Part of a small language model's weights: 603M tokens.
MLP neurons of a small language model. Each row is named by its layer, matrix (gate and up: input weights) and neuron, and shows model dimensions 112-207. Each number is 500 + 25 x the weight over its row's rms, rounded and kept within 0 to 999. Numbers have three digits each. A neuron's up and down rows have the sign that makes its largest values positive.
After each neuron's rows, "fires after" lists the tokens most often just before its 100 highest values on Wikipedia text that the model never trained on.

L11.gate452:486507522522509501474471522506534507508511504458505536460534534542485518533533449522486472465503478492517446504516478511488505502515486490462499515524509497507521533495508497473492497521489527486511509503503515494522514456488495484451494482523467526523513481479479517494501501457483523481
L11.up452:477498497463459485543471496534535499446460514498489519482479531523543542487498498500500512469505495477476489477498448536469530533485522478523444470536499530489480499475462519490492509531538516518467472503471536462511479444506491478495498538495500488518531499506476509528486496485514472456
fires after: " ", "2", " of", " the", "1", " ("

L13.gate320:452474508476505493511522519519499516453481501492495498521535481469479544537515460448505482520539471471463485504480534502456509490532523469487491512480468535541503465461475479519494450489496478482538453516452513468508488507511503496561478473532463494520504532475487506484492464516496515457
L13.up320:484507478472472506495506491538491501493542487517499494485493500529492506497493469538499466498509532496504499505514514537518536524532528522523528443514508483474466468481517546497505472481482499499503522510495557494520508446523515509499441482515542528514491490481515555480529515508486511479
fires after: " in", "9", " the", " for", "1", " of"

L7.gate951:537505516537520554505495509487519463488519491480484459515492547541503523476505489478541527461442476497470518454495472508459533509496486517523507510479519487519536534504534522500500466561530509516508511524518506526537529518532462494537488525467507529491523520504510554515479494559503519524
L7.up951:538465474529541471475497524471502472477507515512480528519489486513469506522436535563527478524443525493523487473530525483503530472566492485516515473461479513508504473518536481451552535532478524507496523514473520469481502516521476496514521484521527506479478517512472493489508483536531477480
fires after: " ", "1", "2", "9", " died", ","

L2.gate49:520488510522479502503526547483469499515520517511524490534524499512498539519468492510523506538527482491522460503466501525523526480509497497495469460527518504505543518537501493537465521538485470503492510456478488472491505512466512484534473513479526523520518444511495483491525496512523485512
L2.up49:516514529517479472517506479499532531525505475485498460531476484477515487468469499556488514530467524461487485541540508496515508458525502512476479489530523516435533490449511530511500482513486487511468497529504502464493493480501492499531503491514506468521486526503486508514531488526501450464
fires after: " A", " Cru", "A", " c", " V", " mod"

L11.gate839:436480512523502527484492507475489502469497485442524527499486431474503470511504491516469498511530485505515555525542510474476467516487494541501512482514504511489482449477480480482524493461491533563513476503511483521523498500484539475547484524495531522514511512466543504514493483495499512531
L11.up839:447517504536496517502525522486496501486462543526492551491514546521452513489471458494504498512515499522568497503512514503503528483488508503484494506479513503523535482497486512529492499501552508474474442499484463570536502516480551500540515491461503456527489539498521537453540475494560495476
fires after: ",", " |", ";"

L12.gate719:426537459510502499493505502523527514518502508450476485518447462515485559499509498483494505519545498507546471500480502528537487503485522508465532512516536491502499466469503523510474482527489526479487473544510469471467577502504469506511494497472488481507481511493492491520481552494460482483
L12.up719:480476509490504516489501511515539439484512485502493509503518508463493465509447453509487490502534517472544464486498526503467517521495476502498479564520528518490514514495512499477500462483494492501540520472495484499505545532498494534509473448463485463530490517518505529501527527486497524535
fires after: " ", "–"

L7.gate527:563471533504522492517477531484467496526470460548510490530489514525527474494551518520542517517536503558512488499525532534481498477466519486501515494504487520524485468515504531470490519482508512494477454498522492476522520517497487511451492517491482525485515502494478509459496478462541508482
L7.up527:507498493488463535479522510502484489551492503477485486558481521503517512464561504517527495492542509471489510521447509505512536507491515504522484514495520540501464485494521528510476451448496466470469481478455461501473485452505451519526522490486471500502515488496499481485543470491527490487
fires after: " ", "0", " Report", "4", "6", " |"

L2.gate936:494489503520501485474469492472528478507450490497508515484533500484476495545528516507496539525509475509501517535504486474547530487505487539421489492488498530519489544505500508511455522509503462509522451500470515497534501572456506484490492500490485495533499496521490546498510528466453475507
L2.up936:504480480507504479459466482448445466527526488499521469498476495472492528497479487489441512516517501585493449514510509489483498458515490468469493520513473515472491482483527520472443497492471511518462508497498515513463522527481498470477476491524470496508497527534548515492515518467501527481
fires after: " B", "he", " b", "b", "ou"

L12.gate810:494479474474521502516539497512538552490513478467519514499481490534502516511499485510537535513491509503463484474509517548526509492509505508495500475503512479504521499529532487517505455481501507509483501498490472445534487534537466462543514545530491514486534481521520485493521512491492500526
L12.up810:514520473490511490484561554531512535479512464533470505483536450490490526491498524515535503558545527552499509540523453443494449492484483482473532491511510515538516453509512524513484489505461488490445504477536481520518501500531471460551517522476509458519509497517498472506497504478471498491
fires after: " ", "0", "2", "9", "1", "\n"

L13.gate750:508471518471539503478489451472471538492492469478503523504497495482496504517536494476484482508512503507533511553515513485511467482514491494482467467551483471522473486509473492491515484449559550484495496511488524519515459506434528478524502513546488527510495488495474509533548486516451504513
L13.up750:523490489515512480487493479516520515489512493447491482515493478437496497492467520497492528468518503474488563510525475516494509473502505517509510487501504541484483506490485508501476544542488536472459504518470496508557457475466513487522520514481505496489496501488494490478509521516520518496
fires after: "9", " |", " ", "|", ";"

L13.gate371:465456526443578469499556494517487490491475502519494545511529548497476520501468538517508531487550523482496496467475473512530513511504488528481546515533509485494561491513516492541466499493502530537498492492513490495505499506530496455547503517491498462473500530557485478540511533510483529505
L13.up371:472539484520481469507533501500505534464507445494488556515495512514478494518507514523483493497485470521459524483463510511493512478506502550505501535525531546479518471461497508475495479555475556515487546504483489466517492498533525466515509506491498519507488512514538495505521489488478504484
fires after: "0", " ", "9", "1", "2", "\n"

L9.gate648:510473517535484456527529470486519453496510498522475475504462522439493494519512493516490518534520506538529522507529442514526556519527493510519481499530493462513493523525537524491474493501552536470521496531491511476480533483463573516506486477493503485525481502537525515458510503511511554510
L9.up648:459518494470507529475521489459494530529510517515509527457504481549503495473487466504540511514471498478535496523509512468505465540471509517456503493498494502488513539513485514522497525492484469472510553491493529512485485486511466484500514486503480534474510473482480505534493499499468503502
fires after: "\n"

L11.gate743:454465489499511453516505479498464525478543479531525533510470483483559466504526495441484507520526527483490548494499514499516463519447482476504523513459491492524482502491467528534540493503513534485511514496447539493516497514492482489508461494503508477523537519469503468528474538498499487466
L11.up743:446512508493487532513508487504465507535536499524476516466488462481475522499542523483563525534514535494497448488489521490508521508441509486498502547507481480497474458488511471485569496444483501472449518541495498505528493530530503525507507483505510460474566510520507488464490469480477472481
fires after: "9", "0"

L7.gate595:501469460506503492488520490516478498520519500485485488469460507498509507503525503545471519461493516506454482446545462500464492496534486488461494533450538500498505475468494535496500506536538530499469476470487507493474520516468513512525522484530513519501466561477482520475509576474498518478
L7.up595:529512481522462475490497544536487518519507486472457521490508474512484487492543483512501527451504476495485508475481482519516477495485496450449539487474493492488461531467488486475531512534572441494516506479484496465494465498541493516533482528505482501497478547479502491449499567459489544529
fires after: "\n"

L9.gate795:543463491504475532528494518484461464480550488486473507508485454478469527506517503476527478534512499503459532515492532480482488519541501442520506484492549476528486510473525483457520519519515508480499481508504498544498495474518527518504510498500499438472534506527508522492496536470480488487
L9.up795:495474485454486534516521482479530474527535472530495514485522501533472547516470516531473489502502434554527496535473490474465487531543454497490521502549538496488488517451516459493534529491468510490493525515522468525514498495475522479489489469473490493512533511553478478501512487488522481509
fires after: "\n", " "

L2.gate865:485458494515479485485480558503500501492500495508524450502496538482509544505518468510445478453489458492462491463486494474433529523494514487496515465512531473490491428489510493505463509494477520488529517501478547528484494506529494462532492511530502557481526523531537511494491483513505501530
L2.up865:486533525459496495518498534524503471451464519518494490517565486518500509524471479515551475520453480522505465499535484509486467484510513510525503500504511499513505492499501476480504487530478517509500492550501513502513516514504493517515485537502540475479464509500497518486478537500508515520
fires after: " M", " B", " F", " Ma", "G", " G"

L9.gate575:491523500495549518472495489490512504542451512513527536527474525530535513534474532520536532506444549562454459452511504515522480532504496502471480548501502504495526523488524493518496512479492482488421512475495530450515529521511520496516454483452503502486502501482498529500523509474485507489
L9.up575:466479528507505474491473527535560529474508495526500529513446484475472487469522484511505478510502502494490490484494492501507505561511492459518493511495500462500517524448518489535556478489527497507530482542518494532477520508499513498552485516516492499540495490486487476494524526501507482522
fires after: "\n", "–", "-"

L2.gate167:514503568512523537513505463525519517493530505525504442530466561484488500454484490516483526531524492504485494489476483480522507483486496521526484546496526484503548543470476490495480486510518532479446496513499515477506505484541490453503485462501467482505535483506493518494560585471486477473
L2.up167:540519503492539512520522487551519509484519500498536454533489506457465511511484512535449549507491490493482527485467493533511483522505493510552481508490498454488503553462513494460488520451489506498503516552525502494516534466484514520518515475515486499537545481492547502480492584469448517437
fires after: "\n", "-", " \"", " im", " ", " Sat"

L7.gate449:497492524501478519473536476510487484535520559477468453491456563501549487497502495502489493535506482518525507513473544487493557486511505473487508494484509487461461499522500474514480468509497537482520494456490481524520488491489496550508520501425511510544488471479499511477487498518514508545
L7.up449:454527510498530509547470516440508470509493497503504492512533515505558511509489498544513516500514520491512546483490513511507515455539526496517564500498499476486490487511474484510487509516522490428519527489493505521527492503513444490528471514495507519482499464500503490481481549508469490468
fires after: "\n", " the", " born"

L3.gate155:520483548494481473515513525528484499520505536526473509481515530504509460510524476489531496505496512511484467530518476501492485506538525494498498472509508515466536527524498518463535488474504544511459495503509511514515511519492518547509519503521558523498500498491493508518531503493510503543
L3.up155:494495507500507472463523497507524524495521543514493538501506519477491453502494465454511500474479532508503447521452492480487471496513505502519522489549503492480489531490472485494496485484509489475478479495523486533533501542489478538529514512572519537498492496538502491519510503508505513492
fires after: ",", " out", "2"

L3.gate29:552503509520481503506497520494491507474528500487522454456516490528494499496493521511509458482532452497507522497482454498512497548453487486467495459499473511492507522480476534506515512510505507511506488486513468523517486514450507438458514497490466513498478525504551538509471503460499534529
L3.up29:489492520498495520516484490497481508504436529488553508544506490498534539532496484532482519525486449521496514502507513492508496525487443510550535514515506533498478497522528436509480512555491504507492519536513448491486462512516534503489510516445443498501532481525472495541510461486522484506
fires after: " ", " Candidate", " Title", ".", ")", "s"

L2.gate616:511475546454476504486429517566512458537495508461498514514513541472482532503515541529529510492496487483527485492521421478474519490491447495513490554534525479528522481510528506482505497520543520468547514499495472522495514535542473493517482509490518535479464535535469494496515519496516490525
L2.up616:493506563503475476509456474559498453527531504483488538509500487458506486487496537485527519477504526512500481474502491473507489480502477505503496506557518501531469460496526518509520532503510509488504544516505511456520505508501532529494521519498489535460523489484513477528477540511511449509
fires after: " is", ")", " was", " C"

L3.gate951:512469526508499485523504484487479516518517495464494502548459514497523540476519542508502536476470508510524539456469509462497508511522522506493502465511516492510484494508496473502498471517495527444506510524442486536531538495526488510505472488538527510533539520492514560542508439488447549474
L3.up951:469495493499511517520494500468516503508543518499520512488513504537533493498502492472495487514538495544509535492461487475494539498529456539517456471500491515497483482487505454525494517506506505479481512482485529523486476536510499495498491509493515434520540516501448507520522492479514476517
fires after: "\n", "B", " b", " r"

L9.gate956:501470512510509476527527494531464495514518526553501502503509514515533509504536482544458484475538525512529500432494465520490509539518478466483499484461488481576463484481503513517509503480514523499529480523447529520505535548517512509486518471481401492523470531491503483486496497503536439485
L9.up956:502503495495540511520517527499502526510508476537580521462472474494521524501512437501472512468492512502521489444503467462463487465523499466501490491531475499521557514501458493490491455464511538501527491496501497516510512536510479537498552487430468496536483487487500505473431483502472517500
fires after: "\n", "5", "3", "2", "0", "8"

L13.gate780:492543501493550509525467534507467521455525520491541537503530502463526513537524481488560496469514538482471499460478492469545477526528478498485499524507472505525500508463486517461542466510553526486473490472489514548505529505448510525561466493494481482501532503486484499482512568483516498490
L13.up780:494505522487511477522477528464506473490532501523480504476537512457512517491536500477493462529537504467509541463482483459480486509508499481505523532473527516503477484464503502469480493486494528507485466505535523521529500515471488511478461468494511505498545528461478477474455548472489489508
fires after: "9", " ", "0", "1", " of", " the"

L9.gate827:474490486522548525475506506484555506494491457512529479545449535510470470525532443516539497467490495506493521498468502494527504514503474511532519474512532499505522498487512484500536505532455492472454525508522505437534520529458499501478482505468474498511520523442506478504483454539502486444
L9.up827:511476484487509462519500507486525497501539526540515555472458465484512467497528507498496475495491518480479521540500496506500454516496512498555516522516483519486527445511462536483516509522486532491421543484496497496489505487528470462490503520489518515549500514556513533480526500509497438451
fires after: "1", "9", "0", "8", "2"

L9.gate448:493526487497523460492438505465485500538531457492539525540506543489473494479511497481499528517493496560498524518496459522480492485514505460520495528481524479452516527487492511506504478465506541533491481491496484492542542538517498482542497508459514480467505498507465507487492475533482482468
L9.up448:523475524458528479497503560473549524492522498515496464518492500514511493452511476472484506484491504460481518509499519512511465492509487488478512499500498504528516475466554494483507437461513505529509477500541503534512538518508485506496532506469564519490475473484526479510529534490478484474
fires after: "\n"

L3.gate678:470477456512483510555449550472520501500511485509515510492536483534481531534519496537470471531482468520499517519555491527491531503543495501479499492504533499506454488520501529496473505502515481538511508458502460505511515523453546485513477524503482488538471467497509534511507487512501527480
L3.up678:494479499508468507517533495459480487510443503521513497465482511561497522522510514483512520498464488552520511475494496468502491510504490503517539501509501512516491504488505442498490544486518531481501528493506479515496507515502511507490491507476540452480554484500506507521573454567493512495
fires after: "\n", "tar", " A", "|"

L2.gate488:475469542521482463479514528499519502523479519537506471536531493506511491462493522513502503493487488516519506510555475541480552517501500544498476470492485467497517458507499544469496483477451550503528545497518495497494477477527513537491524543525530507466469451506537495506509518521433453549
L2.up488:478531509491539463489513495511513490444512499533520480527506495511481480539429517517441481527502519525525485516500493547509477503500464511505550506539476483529494488487492542455486479494492467459490500484462524540523479459525539517518458480485536517478563485508511493494496489527494514482
fires after: " the", " The", " and", " in", ","

L11.gate184:509509495501501487547488486482524476496498467451471503501496465494488494509482529502525492519495514513527512519505491480517517499523497560472497490506482461531502496485478504478503524503491475450491485535507484446481482481494468477450461523493484512510493494478519488496458539485534525490
L11.up184:538477527511499522503488465486540525499519493531511539473507470462498524494496479497524493503474503484536479497464508487486514500540541531504515558525428539502529510546513490500509518483511449529490519503484525499450491476492450448488473517453502489507536465506487486497497543552502520468
fires after: " ", "1", " |", "4", "2"

L10.gate748:475489514485512480512508487506541503491490457516471526490533491492504476471507537490519531503484527488480511520497527551468507476512495513505465544516480520491515520468496473496488509444482491477517498482470473534511509510502487515455534477503529518521520492480487513532538465462525487506
L10.up748:478486464471528481486519471471472500514507507455478482486531528495500531476453465480547547482508509501521490494487459526501497476482513457476498512502480551517525480524494552502472481508541507463504440443492519536529499499542525493487493481513500499503497533432458467487515515485514532493
fires after: " to", " and", ","

L9.gate267:485439517514515517487507540505490516481476505518522473494492502505492484523499503491544450483493562508478464518538496463500491487457530529503479509529509474485473497479530482516496498523558435488528516459460502531485500511503488493502517495500530552489493502533541501515476495485575497512
L9.up267:513508512490475457497516477490473492459495497472471557508537493501495510477499515519496492517501496487487505440494506492539487477546521514506494501519519502541480474480520529461488502538495498466479557527500485523501435519508489478520520528476498469486525501476504485535540514498478451496
fires after: ".", " v", ")", " was", "Early", "d"

L10.gate448:475497525499539485515486483494524493512479513546522476527490495508483476502499462499490510487526520506461483484450513531545504445440509511494500539506527503469525490564514479481471493504465549477503487478506449544505465490477470515503518492510501504479504514523514485545499504502525482537
L10.up448:474480497538517470511530510484528518517463503518498497501517475492512512523507491487509448480498527510497507475469501523439441498489494484487499511472519502493520478508505507505492488509450508474494451500534485507494497481522449478498511465458488510537474443484498513511540509454446475505
fires after: " ", "\n"

L11.gate328:493482518516519494509507498529502538535495535489571483501506514495507518510527470497520486536472489463501474491535487508506480514512454504510472472498538475480498446547483535496455505494499529478496516483475494517521513516542514484484498516483508507491494507504466527527506507468476538529
L11.up328:481505526488510497529529504485492523511454491522483521530483518534487493525495494516533510523482536537547474496501439478571476518513537501472524530474460463531529485521509513536497505501500489493449507438514502489535443519512494525480529529524481499526479526561465460460497505512502492489
fires after: "2", "1"

L3.gate757:442501535521502526451472502506480527487457529488458505510453488514492455490467468516494498494517504497508485474483522538542536482509507526493526506535518473503462528492524515486502511452493514487489502492494475499472482479541492490467531437491512497471533484473493482513544492521539544473
L3.up757:495489477499507490477467480540544510540485500511511508480496487520475517549516492503512525477472466496512511507498470533494513531482434507470468505520500551506527444545493500528487522482525459420501472470495492460475526476502528497472503478527460513511535490490509486550521481484506466466
fires after: ",", "ij", "g", " League", " St"

L13.gate957:462502487524504516527473495481504559509506516500499507497529510493516485512469508521462496493508494496494497488485489518533507503468470484508508512543522521476479512490506496456505514501458534516508534469455502528469540519456464539455519484537491458500500503472449508543520544520523527473
L13.up957:502527501520493512501521483466562516475516508507513470508512500426528486538473470519497511531514455481543498474486481464499476514475486505470500513465526475486562518526526517445525491554487490454528529540507433488515472470457502533504492470505512496507482473505496523512533458481424500498
fires after: " "

L3.gate813:518501486508483485491488481496479542523546447516466467491502505511503527518499482493489428512505523508479504497503525512540527451541449490499507523445500493528510534490500535484463479479561509507489510498474536532492495509517467548492510546456512475456481488500515472530486516477485495511
L3.up813:523510528522493529466484547521484512455511509510500504485523514480527511474505463538493499481525442470496480498535503499510525538533520525437466474517486500483506481494519495484451519478502466499485484452469495497456472430498500433529532539478555499449460527485512495507529508568496520450
fires after: " one", " Der", "′", " A", "A"

L10.gate635:486471504503512508505487466510539486496481511487478540516519482483517514529506451498485493557533480458479476493470488476489540522492502443449463482505556499453518485479496517497490491509461529498491477517521475478479538493490513507489555539520496480497441486476477501510488466447489517494
L10.up635:468502527514537477503533537536492500494454470537514518477491523475498489490528480485486467510498525542529485495510462494486473501481518512544503473486485508525479509483495476523504497486513521480486484486534468512533487540474459514526503509507492488561497517518502527541509501530486505487
fires after: "2", "1"

L2.gate584:498529462498482529520508553465466505496525540508535455507499490489494469516465532503569506473518470471513496444531484514463478471532540539525486506475480503499494509521466500450489445513469485480476468513521502489456514544520513511495487513497494484535511491486517506446504491491538507469
L2.up584:484508500538492524534494502467519481517535493495484519507486500557508463545513489527503502461476472486473469513477467478520526507504472460541534494505551524502492521520461489506573533512502522508512521516505499453521550501521473488472490455524498503458472511486516513506506530583480497481
fires after: "'", " Women", "uc", "min", "is", " parliament"

L9.gate252:485488474477484449524516515500518506516509508473456514511566454539470470514522460499481543509497506499534518506518516532502473522472465477519490502526490495514536482507506469495465502482478532495512499540498471475529489556545471463510494532496496479527467531474456453508496475496443457488
L9.up252:498480479451528523482497500550513509497507487514515495527477512561511494496487482495499509479473514485492507528522525539538496425501490483483494481466503529515496456488497483459484457483471521483528516473505491470493523477507521531440476465517463510525478524533488499487501477533471456510
fires after: " ", "1", "9", "0", "8"

L2.gate966:497476552491466523465524491535500478514480473486472520496523526497485468529486490505517473479486464531489485543532431491469485539513521459501453506484484570483502484500545530511541504462478494484503553497502475487479447506519501488485504482549511493476481471532478517539481509481478490548
L2.up966:509505563522495477480485529530483468478511497491491494517483533501536461496482496472495542507520504500492489522515483535500502540487516486492499522482496503470487542509489479508522472535494517478529495519517518492496505507477497512500478484491485489468506491498474572500502508506497506537
fires after: " R", " r", "R", " the", "d"

L9.gate198:509494517517509510473489519489505465518502531551525516451469539464464509477487505519515506517489469491465527488479501521518549491551531519502497476538514571512497472512519515509507520473464534493483528516525497509533540460475486496474510516483511503483542517482500511528493496444486495526
L9.up198:519553500467489492488515496462504525523556494489485522501456530480506493486497481516520512464477499469520535443520442479541511461465566523459470516470516514505479515533526515468515547497496534490525516493542503516503477468512502492505536519498506512544529510504530502524512499516485510464
fires after: "1", "9", " "

L7.gate858:503492495487493488500480522512514546484529542531485538538467537496520474530492475546475520476507503496524500478485483462528498495498509459467512480533495520494485520492467455500475515504516473476533560528467538493520499518455508491484497494510532481481456487504538514501489497493523509488
L7.up858:503506491534527532498465493506504520518483514520492527486482487478501516495474456527473491513519487498503457480523466501482501519492522516447496497549501453486495524528496508523472510492447445509482523493471480510523492490493486484491545496471521505530494465475476554473473499515499465513
fires after: "\n", " September"

L13.gate380:548515495454527533508492498517507522493495531503563511445493464438514483516520521467501492468519495442494503511500497491486524491536491517513501496496472531518503478495550495539500479516477484482573506502501509509494499531521446487528488547525482495517525533481492502501502479520458496512
L13.up380:499523540457523465469534508484530525525527475535495504505489508511510483530472499484539510529521502482554502529517500473506484535465493480468445484482518514478492528457472469480466508539478474527497473479465511528518507520489504507479516472494511479506540527444538456475474506469519507519
fires after: " is", " was", " of", ",", " the", " as"

L10.gate378:453496513529519526493482518496503494449477463458473469507513489512507506500520468456517482524478548503471464515467536477458489534466514468518514512474479519523552486496480500499498485516469503477504497531484467464486541508500499498487521486543507499509527507502514486504504530486504488497
L10.up378:502451496545534489500508513509483501460513527440552509492491441522500518501506457481479475524505482479546507528513479477473503498524491461502463520497501495509504485492482492491528516505452493505451472525484520508463508527513509476521488503517508480511510476488554505485513536488515500508
fires after: "0", "1", "9", "3", "6", " "

L12.gate517:516442522467507460529486500520531506497489505542492493503516484497487498469462493469500543511515518500533511539511518521463521523456507512491488521491513466488496513476478514477531485509479541518494482533485513448500500517474507468542486536542531473511490500489491517532558512538482499511
L12.up517:509481486478497546495504495503506558506449503482496480503484462523454529473451447496540521493525483511505500511453488507495489518492497480508470524503507491497508462504496494514537491474512463528458464537473437470473517473494499463542521468475523467525484508529487486489522513506495531560
fires after: " |", "|", "–", " ", ";"

L2.gate181:485472529488497529455499503490542487484520503476508500524514507462502486483515494525459505495463533504524494497451470498491501490472462431497481510509497533473483507516487483514531497494551494479527443550545509527471514522496503497466501490508463500463501483492508515493491530492488535475
L2.up181:519494470480489485485512487522514510499500479487478488482546513449489508504491494514494485468528534537482531471525486485521504498558520524478542497511514521490472511586513521472502489498473478467519514481528495465485478485490520469487490492484457499507550436491467496530488527539530503485
fires after: "s", " S", " (", "S", " s", " R"

L3.gate393:518540523478552506489509480504465508490519457491511528490475454496514492500513506453513483545492498464514506510463496500535528545478461483480531500479536459480468521524507517506505532517521528480479514546489523510473495435455542520502487499496504522476484546550522500493516505473529467498
L3.up393:526488543511527480528493461512486435508504474530474509517542477494512566497496540488503572470504487510559474482523512509477514443498470484511489541555489500529471492474510458498507535493470510491502491491482493521481528458505510516488471508489522514447518482487495487484541498485499497477
fires after: "\n"

L2.gate872:483503511515479503468518498514518454547490517537514528485489469518462488487502470465479507471509523503504516524535499542506463483531510490507454518507470480468492530480485507525505509539493455527484460521501543557464500495426515482494506517466504489504503494469516500529502488478480529478
L2.up872:472493542481499480496474506492504488525485498490465478467510526475489497478511479479509474512506538491487493531460436532480469516509487492489520491511530475493566539520489535458548512541467510467494464519456543506479513485482485521528495435484560554488488500513499511568567491500526506469
fires after: " I", " J", " Sh", "H", "I"

L10.gate7:524522478493485500502459515534456487520488494478494517492536461509505522448477503489540505526509511542521501524507482503507503496506508510509521511457467517508471510537481521502500515494466508503500486483535467488517512494477517541493479524474478476475494508496502484543475510480473496476
L10.up7:482524494474499501533514473458526517550549501476474515441477525466534480486523500525497556495499495492491474495512492496517520478494493488503521532488512546524494467534523528527522497473478508500487508511518500495540535510455432493491474457480485465518510491485549497503514483503498518526
fires after: " ", " $", "2"

L7.gate303:497472504465532508517459475494446524455501510537503498538491483508502455517470537554508498458528523560483535536487514445520497521524470495476523512521485533509460488536539502490507494484517517471512535450476462508523503520486471547486560525493532477479511501494465520523504517513479473522
L7.up303:509470459493486526492491535518516493510465467568514522522534483499520482523480523521484510478478512602541531510546544459510467483517497497540535499546485503518456494519482528498473504495519548440485518492462525531540498521475502483476526451470533504520467441504532503500499487485464465532
fires after: "\n", "°", "==", "–"

L2.gate362:482496531480516515486477509570494525489500487493512534519542573472491456521519441542497500513472459543456503508522512498515487501445475488476501524481512478466489457509503478468492511479486484540464493520490490460485492487505485423499461479505487509470500508499484497489480506480487526536
L2.up362:471521466496515465488495479551528550479478509501491485509508509477500524477519471468496539458526510574459510519505524484464508523487514448523491518490533518494474456528463484503475514502492485515514462457503496454522489524507497504471447476498480510443529542524516462499494488470481489514
fires after: " the", ",", "s"

L3.gate219:462538515506504513539523518445534525526513477449505521469493504525524518516507515468540508505503504494537466474480515543500506515516500502554466486482498525566507503501503490478524512509501506504479512498538480445497521504500504540539441522495510515537486486502453452499552529509494515493
L3.up219:550549460517516503510511500510467482528495498433513551440454546501532518498499492518460478484572488507490503487510520488499503515573531489497483478491488531449501494494490510509495524528522442527468500501488473478491534536512457524464524526473506502517523507485540497486533496487535467514
fires after: " A", " An", "A", " Const", " an", "a"

L3.gate537:552496517528514500477464524478487511492464496483426538498525489517479536497506462483512511535524520489498467496537492499511525553528498490480521492482526462480525522521446569510479526494533496522520510490537499523579511524501498531470463495506481514488532425518478542518503470530457445495
L3.up537:490505506496473540540456476485498505511488483505523503508509484477478501504528510501492514480487587498486496512497522461551506471504493540479489463485492471477497506504539452499482484544503491512513486478467565510511503546463448515492518531517530515509494501536471543456551464458531529497
fires after: "b", " well", " There", "B", "he", "ü"

L7.gate389:494536505487514540508466519536483519499529536516502476512522531522476508488496517513511500498492501520502523520491492500512509484521486555505495472515465507492477494486533498516488438532524520444510496508512485523508488535505495494487492520534478510504525493482490498539531539484490473491
L7.up389:521502574517464505504501488496486492480476493531456478478498560528501530477496470536487485464495495508534518472517457481539488483534484504483518504500519508514481510496528540485488494507474516490499511502534478516491485515479489524475505530522472502428555492463469532510458533524524477430
fires after: "1", "9", " ", ",", "8"

L3.gate522:551467529505516486489517518506459491546498463517479479501524519529505520506498443459489533507480468529552477486480498517520501484481500479495524526493493433499518514502505508467486476497494518469518483518488516524529543491503471497549480492499536494510514515525471501478508513500466535492
L3.up522:477537510516548500456486545495485458447512458499490491483494431501520485488518498483499470546517497503472523471509505501510457402450484480533508512553520510496520521509526506496450483515492529479503490542511473456506488505481473483502502534521492483459479479533470499507503516526475513484
fires after: "\n", " exper"

L13.gate869:464507491493527544528515501472541511474535446488485516477490499496503483482515504508504495504502500515473539524573493502501469492501505536433522513489476497465514501518504515494499488581512525480461519557479509541485554512518502506529518503510492484522520491494498494451486499481484477479
L13.up869:523525467518483505487460498501518507471512495510471548465489490501489504506444479527529493508463502506513533482511513517478492527530479484484502494455497502453513459511538499478525525483424457568467527497516471509490476535484460481450554501492473517499512481498484487476439495526538533449
fires after: " |", "1", ";", "4", "2"